config = dict(
    norm_eps=1e-05,
    tie_word_embeddings=True,
    init_std_up=0.0323,
    learning_rate=0.00742,
    beta1=0.95,
    max_grad_norm=0.5,
    batch_tokens=32768,
    doc_mask=False,
)
MLP neurons of a small language model. Each row is named by its layer, matrix (up: input weights) and neuron, and shows model dimensions 16-143. Each number is 500 + 50 x the weight over its row's rms, rounded and kept within 0 to 999. Numbers have three digits each.
After each neuron's rows, "fires after" lists the tokens most often just before its 100 highest values on Wikipedia text that the model never trained on. A number after a token or word is its count.

L6.up567:419557503546454472487386363420629508563510547498560468509505587427505549465504436527492479506513528469481479482544426512484483396515524504497401494451528449517519447496451520431377568450476562455465523442575509443475514523546433550503582568580475556528505579486510462558481594512577526494506597548531512388480525440508463495435502439495494561515432488491409535514506534559502489550498
fires after: " the" 22, " in" 18, " ex" 13, " pro" 7, " reg" 6, " col" 4

L6.up368:427559446477538523448488444499481513443481458468475530471587515413591510425582495536603521597566542513488462543538396472536481504506528502520453506454450507509493490464518492486485510492404469463409450429499559551478588595456529525516503533437465437615550451440531550555534560482418529476462547447460445417507533447532443446497476449472417527472481458498494530573590456501560507568388
fires after: " p" 20, " g" 16, " con" 10, " a" 9, " A" 6, " G" 5

L3.up414:489542411472516499482500626549461440544586520498559467506482545511455420486517509477492468496521456478565463431484518500491508493514513450499519478423423453452537493477378652544601500457426585548518486434581450494535579378539488525556507504508512449593438512482509405448495527428401522529493536568458476492608486416446543541462475509420577573516551463493464565530447536498501574453539
fires after: " cl" 16, " a" 14, " A" 11, "d" 8, "o" 5

L10.up364:585525457566426495513519577615468496509434544551534514500458556530409446450551415568505524507559495447395421478472480479516550458524465436459478411520488437480575436417455551501594454569460581507516543547441505486502548343529586545538480452460494467501510473423594504536510564545545418478448490578590462462502486558440470515598422507485401518475461491550532473513483441437462469518487
fires after: " G" 19, " g" 16, " D" 12, " ind" 7, "g" 6, " A" 6

L15.up95:455534550479539410476390495549609563536574486429520437448541491491519481477473572501446543471527517460415521489549494603455402524539480508462504399579470525491527449544479580491583553486547580473423504542423583407427582504446555488518516512331538582515465541464444433513540485587588527467517499495495465538555517533535460478466540390535491446588474484469557462500470553500503464544536
fires after: " f" 14, " l" 10, " F" 10, " L" 8, "ubl" 6, " P" 6

L14.up313:502488489512559582531604507492510443501548467545494498468456526524483500445460498448492488587522490479547511522549659497548409575517420467601544486543414472409589499470512440489531483433448567492433352446496500517520547565477463539541493446500510476415477445499448491542545392465522498581539441551533563531548506458493435593494463537497552534442472447575409522495438508560462444572445
fires after: "n" 17, "ur" 12, "l" 8, "ro" 7, "ong" 5, "el" 5

L12.up574:524566543517533502479483506523566536577521589491479418489590605459442471548471590429522518469499506487454578593471506495544533472503530514525536547523448547399576541441445553564512497592490445460408550485523501465500462548448474365518506451484557451527492473467505555428487562364506489519513512540527485466443383555442462522472458473432522465524518360336561483559576441576506450528528
fires after: " Ar" 17, " An" 14, " an" 9, "r" 9, " ar" 9, "er" 8

L10.up197:511525473434472532471506512487603516411469554537500569463572506559584520487441425493665542569476456421565469558611590535463408488482527488536479509484426471532605556495458492397463447534448515526524405441578536522528645561553500495515600495402525482568485495506465442488508487489498508485541541432471438394392424557518507505541480484443495469422456502503479466566514555511553561496427
fires after: " S" 17, " s" 17, "S" 14, " sec" 5, "uc" 4, " w" 4

L10.up554:474582482484548431496431551527511474468478534477435443523495533477557441522592539443550546545384573532508463413502510451535460484554534534535427503496464407429481544532482546510448510464447534479442487508558598511463488433463583542523529505532479530548553527492503509403460471537511516487545524531546432589569563516470502493514577402502545614604443519531457434462522503570471475535514
fires after: " rec" 28, " a" 8, "o" 8, " Re" 6, "f" 5

L14.up652:471532461474591479536428451533405521545531480525582509429559426496615480474546480499476470547521464514454485520547446449441543534488526493516558515492478459515489486449537461416483452445479482511524527487458524582455560535469456432522523407441456502489542516477497475510497501460554550454438550473471488436441532467493419514558348615438448505518482436520433497436506468522394416536478
fires after: " d" 20, " c" 15, " ac" 14, " a" 8, " p" 6

L7.up175:549472551582568497455445427445523505546490505595504637584434513604452507566464579552448445523488495483543548493451497507496525530457466376518495567456485419503488449461437475486515464425572494455525563472492508464438462459421591491466465464505605468588498568512519473470493524520553455475570572560523485542488461369455500442497491459483561445496416524556456567531508455543466423480514
fires after: " A" 40, "A" 10, " The" 9, " O" 8, " An" 5

L3.up694:496505462553540418434425514504566554477588435547559555545473544573524517638573489464528458470345521448494434476533561485553578552541513493474447410539502460376471478497459538496521496507448425477486526471515535558507492523510459466446495481444515503584386573496551511461460530536419509519458529534468444515566457495391499454549542499461505585483488454593512504474485566472404619534597
fires after: " A" 16, " /" 13, "a" 8, "o" 8, " a" 6

L13.up475:445453423415514505444410522541507517440444523480512576530522499541531412461462402481550508498454423560527494537511442504469407436631504457546536559577611564543497544485428520504600464497541433511583503478443403499493470468594412471533469482506466486566548458609515486559541494492478634427524438605526489541497551446494470475468560456525491359468457517488496466507481473433456473487464
fires after: " " 28, " Th" 18, "h" 6, " \"" 5, " un" 5, "y" 4

L7.up268:473470419482559450484550629462556462450487582516534599537350548560513507471517532514573585540531404428470412522469452559535570591452530445484539505531383491594493544491434405443507444440513476514464533541471478545556455455536505531377499544529549524593617545471414456535476550558458451550450557503582517595494557543583481494529440477503436503560427492487524503466517510519542508510416
fires after: "ed" 20, " to" 20, " for" 7, "," 6, " t" 6

L15.up751:409479497501529463493469524473574481592455507524533537447419507485509529377536457539500475446548538489461425495379523583555540585569445564546456485539485553385517563437602469507459502543478501428484458392564509529539458527542511480506514512546546480429392370571538456462661499559526462570617547552560526505413487552485469486514413478547474497531473465462447503540543515430523533504476
fires after: "," 36, "19" 32, " to" 5, " C" 5, "18" 5

L7.up766:601431539449464459624590528527593470505531499613541509498513528608566427455466441517440488530523469462483503561459442565486505573417534560424465513511473422527568513484485483470505505451497592496434482527501472517520519361459451502539484481515488466543492524436528504453564566543467466465507520472480530466449425364547445438515500469512525412399510484484464474411514549538481441562497
fires after: " O" 30, "O" 27, " F" 14, " W" 5, "F" 4

L7.up410:483511553403535404517534530497443434552503440538455491557514563579446490459520508527510477462511458383527432519537436452414463557525518481521480444534556503504606508599494468511603405491570520457502506491411530487516475502496501448493574494519574536441554523511416455540436499485548488493543525605452444557509524509495408462395569385541481488407592547523514363461442545502569441524569
fires after: "ar" 14, " I" 12, " H" 12, " J" 11, " E" 10, "h" 6

L10.up711:507517518470474503457400569440424498487538544495425555545467520466413384433403482510335544555578509527559555581573488585501471508473443475562490527466544514490463489578428485557474439535534600400570499480460488507460518473475547509490418482559533460553481457471459436426467465538512544563469540552483530540499581457480561521484497562520400471444528489454551493406500560500499547535558
fires after: " S" 20, "y" 14, " n" 8, " D" 7, " An" 7

L6.up753:425505496475520420509515534478468482500401500531472493583484564490580501407488424522566453551546536387440427471469542496457588511486495433463589482484466474599483503566636486462512429520458449552432534599505527492529483537481521418440591453553438525513501540448477557541474450547521508463488519497378473546497427550554468522573490449429530527533475559495562428450573405589474397563489
fires after: " us" 22, "ord" 15, "ing" 13, "p" 8, "s" 8

L10.up132:447589491483576509498528518569516550540439545527503466550471509545549468498483463500459475424577510521515494443534546565533513549414449536515436476486528462427506485575510547452425400488539577578468432519533577607590413492515509522588501483475535540473600550547420446474504559505411463567530576493525445430424479553466448506514411410474511484465432545470515466488522536560543534532549
fires after: " F" 12, " m" 9, " T" 8, " M" 8, " B" 8, " W" 7

L7.up214:447523482523534513501410430449499558563502468526579499550550506633438571598484522444532502570437495509504523514558428518548508545497611616509470549503429538476481457493425401486483498465518464524550439449530521433512537576557530513501473498599502496478493524468366484462459434458438531481528500525417477587458376480408474480492519528423522553459468470532492400395508518454441480513424
fires after: " T" 27, " un" 11, " v" 11, " t" 8, "or" 7, " sh" 6

L6.up503:405537500453533442479588444516453528430516457463532485504489504421465527522504465511460522511513488519429506444485504537461473480453451535455572440542535486565465494583507418456504475580516487490394590491486529493594470496440539395534569562503493457498454509477543534546482503520525561517504441476440459573481483563566418530489539559431406532548418481453596435567471356512455583398456
fires after: "ing" 16, "at" 14, "iv" 10, "p" 9, " v" 4

L8.up529:545511583547564514455533498517455474567540550557532518407581528515427475471527451568359497425581488404483469524471473474480481533478537564465511508445491468429508465546501509472505503532487721466472510434504518443497514448508503378491552500544503527459489467497544578413427559510407475398564524487453514515536379528448585446454488530585523475457522572485476503470555431459493519455473
fires after: " O" 35, " U" 10, " W" 10, " off" 8, " B" 6

L12.up115:476467418544546526429518458524484549538459571554551493509552528489542510449501446437538604509479520458555519550439502519563468485403511540599549535438415586563613540392502393524476426516559521524446453478485562551495469419488487447474505455504574469450485444546535484480478522534489527519509438553508569555530571481461439561352568527599523471491568435420488509521460529570557520508564
fires after: " one" 19, " m" 15, " M" 14, "m" 10, "ome" 6, "any" 5

L8.up763:433512553484435475534577531437565458581434474480489371565615561556544600541496458582439505461524424595560578546493450485537503510516423650464412513575493483414573437493441568461449501485561514468472505448535494414504494536517392484452531488563473552474469570478443497484569530535564610457499479503461533485517464498557503465566516524509497561433458532536505545486443488484479477476454
fires after: " U" 18, "4" 9, " co" 7, "ro" 7, " f" 5, "U" 4

L12.up192:475576435486536580460468594567551535477503533573500561476493465446418490481351519505528466520502555607597563415438506509496529557514474457412520506454428517495519469538543407514396507519502567457474477557515381496519486608456482570438483456452508560462487513516519471508492454596550500540431478449588563559571491530499488577516497472450481596469457447443493474551568400436470480437460
fires after: " p" 26, " " 19, " |" 13, " P" 11, " C" 6

L10.up686:467545425522486494433512430421533467512461561546491489433537587437533522458513483479525492481425496514504521465505482520450534436449504530446492509445485319485399499537461468460517470465465461585444452482503429476548461531472472499467586503405522499564517469472522537568570558484498588529504482429519435552533540572558526584545434495457547529561520438523498575685495464561542487410567
fires after: "p" 20, " v" 12, "us" 10, "um" 6, " P" 6

L4.up61:464530477485481489520469460624602436530482546598557540395460505472469383509501473431529466557432454462492453530484647518503545541530582464533463521524452480558494569542546543505580526518499450491456451454473561587498442410497489493512612627499502410466524474493447552485383462520420586505507465491461473531501415532459469419501517540479554462555455544540549536475518496552514496522377
fires after: " P" 16, " F" 12, " sh" 9, "ep" 7, "ff" 6, " n" 6

L8.up469:574491533536549528489467492450615519536507537547529451455509460467475587504486412508431583550549436436551596542496457455507503491549425477530446532573421522397466472596483583503493514534534555462465425462464530493437467465466457514461529443516550487489554442513438493507516606452526571551465498531552571467472479504380497464508551449563562549450503510595505517571488493527478466498340
fires after: " Or" 12, "ro" 11, " M" 11, "ar" 8, " f" 7, " Al" 6

L7.up466:440465542480547554495581588477494473635524485468537542523561543566393487498572584480506515443553495437520571526586522478472509605461472522472453489351490411545522481544517545529433449568490604596539443410643464440469523568512447446538439490559482475470552516493481547430479520389525499419595533475513523414493438464495580444474455467550490424402558466494488468517439536547576522511517
fires after: "st" 24, " W" 17, " I" 14, " O" 10, " University" 8, " N" 6

L12.up249:532537511486503476482423445517446433468487471505502516504583522518549500503499567497460464565606551589468459549521473455431487591500500468470507478503471530496496514504506505482551463501512462509452507456521429449559511349429654502477508513410528544556441474490569525543484514509530495549531555465527449466477325503449496480529572447495460508514485441494536557534459565423452529459490
fires after: " p" 32, " P" 25, "-" 17, " re" 5, "ok" 5, "pp" 4

L13.up334:548463478482532486552583425459510507472485509519502463462527373486550480527451513550519519480445481526565484458517450468455558421557489527577564450467476522445530421547571419507437532493473487462503489478370553422520483428528550522455498546435468515500521529468471378460490536495557435511496489573639421525592573511457544423465521431489490509487496476536534490524615448489434470415458
fires after: "t" 21, "et" 17, "ot" 12, "ort" 10, "r" 4, " ret" 4

L8.up116:546554477500479539509506500587547523389448507547463512435518505452481443493520553475511503531464462408423483502485571516537547534416489431454520472459500488582503439523445406567502452440550538459468543485473555425448593534511495625498634490440551522591453499454583507532456547542600469530454534453524467505478428499428495478504378509490527478527522456486483505580441516552446492429464
fires after: " A" 22, "n" 17, " ind" 10, "id" 7, " Ind" 6, " d" 6

L10.up371:472518539460444570529487457536536503472486574488637588420419462567534542470495408539469530473477480589437430544437438531499456537469594553543592571530490523475343553468404505453451450491514466490463517480476538468417481532562510551553480459433513454546493509463442483483521542587625527505455525414485487510505464477504457521566469481481598530438548497511492431560506497513452558464416
fires after: " pro" 15, " d" 11, " ind" 9, "un" 8, "uc" 7, "ro" 7

L13.up144:513420469451514580496471549554522497549563527528578551455576484509525491469484495447547520513534543463477475476479546518452552488457435425556461415516505522444478539563437488503493435546594467517436548494415568542469506539500495497418513500572449461453509424548451470519462495519528566516487451467512398488435485542505520481429608439637345491531527503531523458582628461521491575527463
fires after: "," 44, " in" 10, "ember" 4, " November" 4, " June" 4

L3.up636:446465504516485481429426491501550497592517570505487553491500461568492426426471501433540511504370498536547509497589510508461577594429550425458503427498411508547508562621554515526524482507574518584547461451472617466466492436483555431475453571501532428476526445545399422543533507518506615502495517441464476493452479512528559438559458506453543531554507558521511472524513488520519531512572
fires after: " P" 21, " F" 13, " sh" 8, "ep" 7, " n" 6, " Sh" 6

L13.up281:426536465534560583485558499475486574536479461459494540548542439498568536534508480462512598532580463538539437396493542536460531543479500536547516465534488555557483551482470419444460375534501514606442432519503536602561563496458473510448516494496529396471530515493508436538493573425433623535432522511496546526475520526455438551475416532474533409444510497525498546444520491538543495561430
fires after: " m" 22, "in" 14, " M" 11, "i" 11, "on" 6, " " 6

L3.up280:459471452519551432602420533512453470468446517516440506531434534479473473572602473459445513558470520376511539446573514492409467593479453495419458405506479528509508494489491502502491507421543495558536482471506470530425527541468440516519498456476490489566571578571535434529548510509520439522527563506496478369514501544575485469507441372519520542476500459484507573540525515528507536471354
fires after: " h" 19, " H" 18, " C" 14, "e" 7, "n" 6

L15.up633:500507505455433491490464451467541497451377479514539360476559492502444493484446533452464471428416573447407432539520487542491441527571488440489458496539520488511462556575558592496499478493516570495443452482496504515539440408515556534505468555451524475553448545506503442442588468538500562522553505389581491507552519506504522488458491428455472357456498478521419459494546489435623589533514
fires after: " P" 18, " B" 13, " T" 6, " U" 5, " L" 5, " p" 5

L7.up411:482490506507540484530472499459425455432417532480590491413585608456433506499442505481400442526505472485497495507553493531461548489437423637456521492446550499506403466510489530491485476521468570559446501495555414480553470416421537441491569548584555557624459506403520562539498557577530543524467544385446479415509515533531532509482537475515461548542472506552471560574479506553510456492408
fires after: " c" 15, "p" 14, " v" 12, "i" 10, " p" 10, " V" 8

L12.up291:594480458550476520535477569488465440454459514476504495482534528440462560525451404499446469483439569581508452563527517550592518497550418539423563430521523450469518526524599469454470438560522472474519544507456496475544457435551506464507562547422579624467564552515630589498470517440493521463549532478546515499450454539575500485470476490502529415508458391508471516545506430506661552576502
fires after: "p" 17, " p" 12, " app" 10, "em" 5, " P" 5, " he" 5

L6.up652:455539473448500483496512547493499409574464553542535523422525536516437474347536468479405562473551480506477422404488489516425509505538482494527484555459455414464430536532555447520391431477454451464527447466557568446499451477569518537512555522509555471544508514522485455494467500562669414535518514517448533458481530470407467455454514536424463421520538542507382416485501474582535557527561
fires after: "," 45, " are" 10, " to" 5, " S" 5, "v" 4, "S" 4

L12.up756:545452449380507504457509563497513517436613453520521489426501597470504486596593449438544542487575566462545467560522518508407499445568464551547486512523437438401581481453504499564535481465460527503454513442475518516524472429501523470400537483520431487470590459563537494544503589450376500494533445505482520448621543551570503418533543483466521459554530375438459533553454544471467527507439
fires after: "." 34, "l" 8, " Bl" 7, "w" 5, " Br" 5, "7" 5

L4.up267:451538492405656426578516618467511516491545481550525521463435590537558467610526422472523388505451451419557492497560500539561486491485446445585534431571587437495495496543505508444504437452533488480532580523509481512491513583531494421521540468543523476543572526522563483524541553453528477479515427534507489445549534478510488492481600475486402501509558477468490538506484546484614560561446
fires after: " h" 18, " H" 16, " M" 11, "e" 7, " R" 6, "h" 5

L8.up72:449470518504439495496444501519546459520444537496539514485509513493501502433409536455574465518542481464584555466472448431547536546583502469536534591509479491458495510448451442491553414465468454498513484523579402525546442471525423418440535416504511446516469473474507487487578405570497592510485546487417512467459462427471460492454558522471544617559537416466457545443524537502536521505474
fires after: "oc" 32, "al" 9, "c" 9, "ric" 8, "ip" 4, "ic" 4

L14.up675:509472431485490459583532516537504457515559423526520535517496560496503371418519477479451520511493515441525463436464493573422467465485496474563422498520484438499528492521484487467503510411528478515628471428397508476533428479583482442513478449503412474504560497514490479603478441524492476513578511467481484571529591588572372513560490482493472462409543446512522484521467526489458540578430
fires after: " " 48, "." 12, "7" 5, "S" 4

L10.up517:481476539463553483470506491491472517517459528430547501434446481474564497499469525483484538483585495519484504333450357356468545552514478527509381561440577534449466464456400513499439468512576613496512519548519495491536549444415432467463563564454558587416500476561533593450509534536518495459515579487485543503496521513397488511508549395487485520490550491512521534466522535474444437486476
fires after: " st" 15, "st" 15, "w" 10, "b" 7, " b" 6, " B" 5

L6.up651:502527535527547396557453535463508496455510583623566438485531442551457558493499517567492499540494549485540548488469514539425465407519486530489482557389498426505503509517443447517347555523584516519475478495561431420409470524508505462436406529519499521476516529504547517536476588467526548494488510522417463460604445525434420489408435566508457469450472545455599596519524447509532492517486
fires after: " m" 19, " the" 15, " s" 12, " M" 8, " S" 7, " to" 7

L12.up485:384542518441614550520467475472496536515482499587508529483572530517440545448476473487522557526547480437429609511504432478505488503510533456553538540471495569451557482452455379550553544499538473603573438476547396580493513475603543460428503522453473484492514437434454439563472469450526587579502540411475515486495456530410478551445535492449530458507465428597517427527481541539524490519516
fires after: "ur" 19, "oc" 13, "′" 10, "c" 7, " ab" 5

L14.up754:488435523507538429452448418543485629491463488551558474483457519484510498488481478423486487462628458617481471541435527497451455594495423503548545596508567458519573572419550549445539556472588495575439503562467481472473517556534453434434624502472491531477433527467474445422493526483474505483417504505576437440546412543528409462414508480479557485479532433551450526554473562550490417419450
fires after: "eb" 20, "p" 15, "ec" 7, "f" 6, "m" 6, " off" 5

L8.up103:424611523576514433463541535504457418555491561466447500495452647487507562488469476504531522449420507428507578492503697568491451493456436464488547597567509487504407488559465534511450541520564496449555495462585469493499425407489453489396485509600595460521487461524499499509494561505450517468509443477513484593480517514414522515519488483547549561561487455560470494561393480538481498600556
fires after: " M" 21, "m" 14, " Com" 14, " m" 13, " E" 9, " e" 5

L3.up708:501571497472484435481549403537521533501449549389558493509488437538512535502541491517439493529498466484417437416554567475563502452494477433452402497478467496467547496564471491483552426561549618452431532519616557425571445593462479533549499541513478406466510498485496467505532573444368517557545445445521471505475510580526405464465538461508445586398508490513369391448566537624457565391524
fires after: "ow" 24, "at" 14, "iv" 12, " n" 7, "g" 5

L7.up401:504535542542595485415497499489522438517449557631401517474481551535487628487431469504513521523569460497558435527504463489387371552546461488547366556525480499524513486508478483503521534461410515435450385450556579483520520517402549567482504503483498473470502446412384378481398536526466484512519546453505513487517430500465516500505457429483567418491481487476464452492558487476532465559475
fires after: " S" 42, "S" 16, " L" 10, " R" 10, " St" 4

L7.up671:420502603557451470407445482538481414491482591476562399493612581458399431579499496473444532532465435580416430431475504470502513512535445480416480481508511426387447515444454453468490507467531534492491486503537507510512428488467565564492487536475504451521549613524503508531431562477487463440474555431528554473532495502523441564494482471481474495549514531382430457458645537491505425555571
fires after: " C" 15, " P" 14, "i" 13, "al" 13, " p" 9, "a" 4

L10.up407:487536391480517467486480564527641481577472438572489421509477526367500485520578533519512485554576541564484498463500535447449532420430480492560523492435509510496531604584495510517522544481459517519487513514403504482510458518561509559311479626548507557501450507439379448492554504437487505586557513554536464502552476508441482518437521425503421506556533521520489577582452538542521516438541
fires after: " res" 34, " re" 17, "a" 7, " r" 5, "v" 5, "b" 4

L12.up410:444507500470582535525435453490542514529553562604555535474492467580464556518519462553492540463570394532552527480429526555452473613500442606481500538579469425532413552505491534455414540471492505551438426475455390566519577503526447588588542514497448531482534453393491527475510477547429498393545512433496558477483452521503538519477404517492511497420512512551381468582478600515485527454445
fires after: "p" 12, " pro" 12, "m" 8, "ro" 7, "uc" 7, "pl" 6

L6.up337:452632478589540493550503473498468420527550599554571438551565545481402537463433521565456496393589588500511571437459490556405507437545441509522597542553488426564416557461568555543512504530519474441523459487575393480437439505542525523468350539525495529516472543457487458464479646574575428413531505545378535563501506519481492508477495542498488462393549524522534508519518505530547490492526
fires after: " m" 32, "om" 14, " l" 13, " M" 8, " w" 8, " L" 4

L3.up92:522443479537516542426585465572446504522444505436440506495477606479509537490540449477510480563449563467503404549495534418454543481545499398639442517487476435382551540536539482637462527442489419501453518534447522509466454550542474494575581507491469571584569455548551574526475455483470465516558463567544521482541519453481577423535403561522544557537481498385462543500469564551443461487487
fires after: " S" 26, " C" 20, " s" 12, "r" 9, "cc" 6, " m" 6

L13.up289:496439519518516404455517489496530491504473575476529477548461550445537477544474488460477556463500411485475468404452425457540509526473432547460496469530493517387524532553588455442437506485581612447492516584552443539575512538489553449523507487495627491501505428582516521476614500538533488431591547505514526456514501523514449493474486451440525594496458421515429514462524450532594494419449
fires after: "st" 16, " st" 9, "ist" 7, "t" 6, " d" 6, " to" 6

L6.up156:598505445490399452493433403539529499470490526445565527465505474516564388579582498490506518513450443478462489564583462453546490524555545514490483424550558510488460513540516488585527433509510453509529554423502451582443518478441523450522474451558489547429458442469464506395490624615477643527550434467518548548579644449528456422553559399510512417489454436519541402597530433487585476468491
fires after: " Th" 26, "." 20, " T" 7, "h" 7, " O" 6

L10.up738:414523587548500529462563583460553536519515520465404543485502633415427523461555495571581573527496525441476506631499418455462584493600455536548455527411568496513493526519488489600528412506495455417608521499588517569536481455465544490444524536530505487471507412399515505542511476469496480536439518495372593454510541502438420450406461395524433524537475569503533494531522469491519488432497
fires after: " S" 22, " H" 14, " A" 9, " R" 9, " G" 9, " al" 6

L6.up425:498521621491485406389424522549503476452517485542523517508502430519547491446530603520503488452482474516481510516506485638490501531478492573395551449498475519515510398494463397492441544529472552510382404576528551569536575362487527501467560471489461545560383559570457465527493502525460573489541479436437513547498477546484578404433501482508483539505421449517516598480500509516457520522455
fires after: "ce" 14, " D" 13, " pr" 7, " C" 6, "ect" 5, "old" 5

L8.up497:499560537556565514465472530508448461460520532552458562470516434552397571482502498512379537547466489525456592544455493518542388533446564525463477515585385485501479507539437525445496580501518577568482479540551464493533418466489442521601472506478529454473605593487458416456441507439466587516443524454521475464485493492451393448440558431557471583469381469538506497560505490486571524523461
fires after: " F" 38, " f" 19, " O" 13, " P" 10, " M" 9, " B" 4

L10.up168:462540533425492512417393541472410515429424529496442439489545595519491510448439535523512532453461510515459484543513490544456453560561456609538522437466591555516494555514562574493431489436502539509447565535586526616422519457530533442502454491413504499492476473529522494440510519537563585471473558407476453507525547617574468538519488440474564510435492489527555578575567588425585509518489
fires after: "c" 22, " P" 17, " p" 12, "-" 5, "en" 4

L3.up13:398367495590484457479499434514449604492516409518433419449550610543543481490530544497412509520430513556543485533448462523475568537487603436531535508469483493511504568499475499590435416592543473452517525489442635513463454518494429485500392381488548560444554518497462560562479432506460478513555459489517598693513486440596456480442457536455482597482519506459569492421508532512500488469497
fires after: " G" 30, "as" 6, "ber" 6, "il" 5, "ic" 5

L4.up633:525473443460497456447543535497483522511397457479469488443457563523467567461507461365545485497505482488585450548524501536487525560549574446453525555512520478575568493484536608535553617465427457463454470432467702506461432467536464452523528448447537555503493578489580415590491510469535476544576508530566542445477497404501449491562464486471521514546411506481448459552518548476510462500439
fires after: " s" 25, " R" 12, " m" 9, "L" 9, "od" 8

L10.up608:527523425501596517422575481501405455439582467505514466504425521575453580478493516470385540492446464447548510500474583520420528546456484495479478433576537510484575495463592535470565563450488601502527414515468508409495481511523569494580443490610519449430497506407508508477561483477487490487520525479498511530516453412519539508422565483557545499520488541586450440523539456472517475502467
fires after: "w" 27, " de" 22, "el" 16, "n" 6, "id" 5, "v" 4

L10.up428:552504422437420567590507528477528467546494425511513494440484514479513462527500558475410474362478468448565533564526529474563532558509475557537471484557432434489537593424580542535496441437465569484419510435414480525539454480551455528465495560485564494529483575546539569462537565440478478510513512416516518582536476512476536505384577459492431405446496392514485477500510456418544528528519
fires after: "w" 16, " W" 9, " n" 9, "p" 7, " (" 5, "v" 5

L13.up395:529458446523528514511446482424520475585432389535494520470453621551563511406491490544528489501491521470543584425649505532427436520451452488482561486508505511456466529525498491473540439375407561485493460436464508481490501492545521500492524414557536521490447521494508475563505538542486548514456550503514417368509491530543483465548509380568392502523473510444399544524511529471524487531462
fires after: "19" 27, " ex" 16, " in" 15, "==" 7, "rans" 4, " is" 4

L10.up555:544567578475488510575497490537464521534477522452467550526527551434498508453555471473471538521636425466503559582480408492447532464489469504481460505468525358554558346449450478545471480430386484449511477485460524532493451462448430493457475436400437476462483412430489583555550507418485595486460485545433484536566630536463471534509470503554518517476546524516581515550529491529414469495458
fires after: " A" 51, " L" 8, "A" 6, " G" 4, "g" 4

L8.up538:458644516356568527487415463395470471435497530549572487483626578578551535492492473491486511544437484694485501417506482538468519526551539500458578480504475488521504519524499414442473505434432476504500460477478439490588478427570476506421551472425411554623473521540478417491458549527542528486490390423512566438556536592487489518551500613518430525506500457462442518494454512557529467513507
fires after: "ec" 15, " sp" 12, " sc" 9, "c" 6, " p" 6, "at" 5

L4.up261:502518487561480558504497568542489549447482416436452531509645474521461453547496535512539404523534490562497482519529490379482466521486495473484416590489474560432371477536445476489567563483473495546410500500569432566549548451538573531516536507471463566532520482491434455547441583505519506539529624443451436471469430612445415532521435491440457559541611404514542448554396560507535540512437
fires after: "if" 14, " f" 11, "|---|---|---|---" 9, " |\n" 7, " p" 7, " re" 7

L10.up584:552511483485390500437551480479454493559592424527525452447600455427560358385536419526465547482541464566535427551504558438449509493501434510427483547652517534511472454512454535432455567410561503482488530468497477522478436499526522487576475422488498552407559505490474529511434498455481544538485528490477572549615439489513520443481499489510493473475486498467469541501444504465511476525535
fires after: "il" 13, " as" 10, " in" 10, " (" 9, " up" 6, " re" 6

L12.up730:510482392535492440423579569485538469502526556577419529492424507479497446475460578466498519485526499581561468538449436542484473422475438498464406473457532494593497499457586481443480535574537589551445491589482497464431451416426492472538438454572440448531637500486501416573498474459491464575448504543522534628625541474530420485537526464565420478442514429429564565524446471470582485506458
fires after: "," 25, "ed" 18, "ing" 8, "ade" 7, "et" 5

L14.up41:516504514444583540477426539489470493497493438504458491446503511407524526581527425488399461532524584545493518504519509526536581475515436541442497511448478521519449493525482529452524599496527544445506496423570461475470500574505385511454573479425477524603521492493510479613478578533514465546534483477560496593541413542409489532465480556477458577565422437448410533548464498414543445517493
fires after: "|" 19, "ec" 13, " res" 9, " C" 7, " " 6, "c" 5

L6.up33:465406502585560515570567482484473501528469403484573472522525528636495567460385521454477409561405620474585453499587497474514509509541540558533439539464579502449490461439457502457475498589514458465436479526555546468558549431485510533546490538517514487474498462462511596505531466566442454440518510514517496431572445528484417497512505476533478558400530441412519419444443507430452487470438
fires after: " t" 22, " T" 16, " sh" 10, " v" 9

L15.up342:477547509459469570506530451480533500545449588360380535476583628508492439444420540456531538558541498382617515463416529482428527492560450495514452503482503517470519588521441493507547476450579606409516477459574622563502510536473496531546451524580514493524483485478492394530410580466577486510483576461434493528470507540428480509501487544493485489579470491570471517548557439489441510474583
fires after: " s" 24, " a" 11, " A" 9, " S" 8, " and" 6

L8.up558:446507490477485405527441519394440515524480502537521498544450540516443421516508475503500468476489505528510436564518536516489455483453414582598444543545525468552459543520544494562464438473434513435522425517498506468544523476573500489492468475519567461456472503459482522509464577499456448582474551485449503508549449559415502498452406443540489387473584498326510524533524527447574494580418
fires after: " S" 24, " K" 16, " W" 12, " D" 9, " R" 7

L15.up131:520538536501455540533429558547561472497494488458520456476387526423441454482433497525509537408502513467519525442479550487441538382394504507454482480466523418427533533548536490560464474527474618487470460541483572529557505537524490444479462478594449476540639506476554508534575580514484542437544427506506490541586495454479492510441577448479381517431516465503546439517502413451536483549535
fires after: " W" 48, "w" 9, "h" 6, " w" 5, " h" 5

L7.up243:554570477570580511549485588461502456518436570552473602492546524536488515435465457527520485594481478430481558449463567453501507482415485390515549507518377482542509462579470469384591535491445637510536449412438490530417505608451539472514481494489532442574451495471526459424462564443491533432588483498498497498463520424454577490543537579477477470514534481480525475546508521487534393435575
fires after: " A" 23, "A" 20, " E" 8, " Ar" 6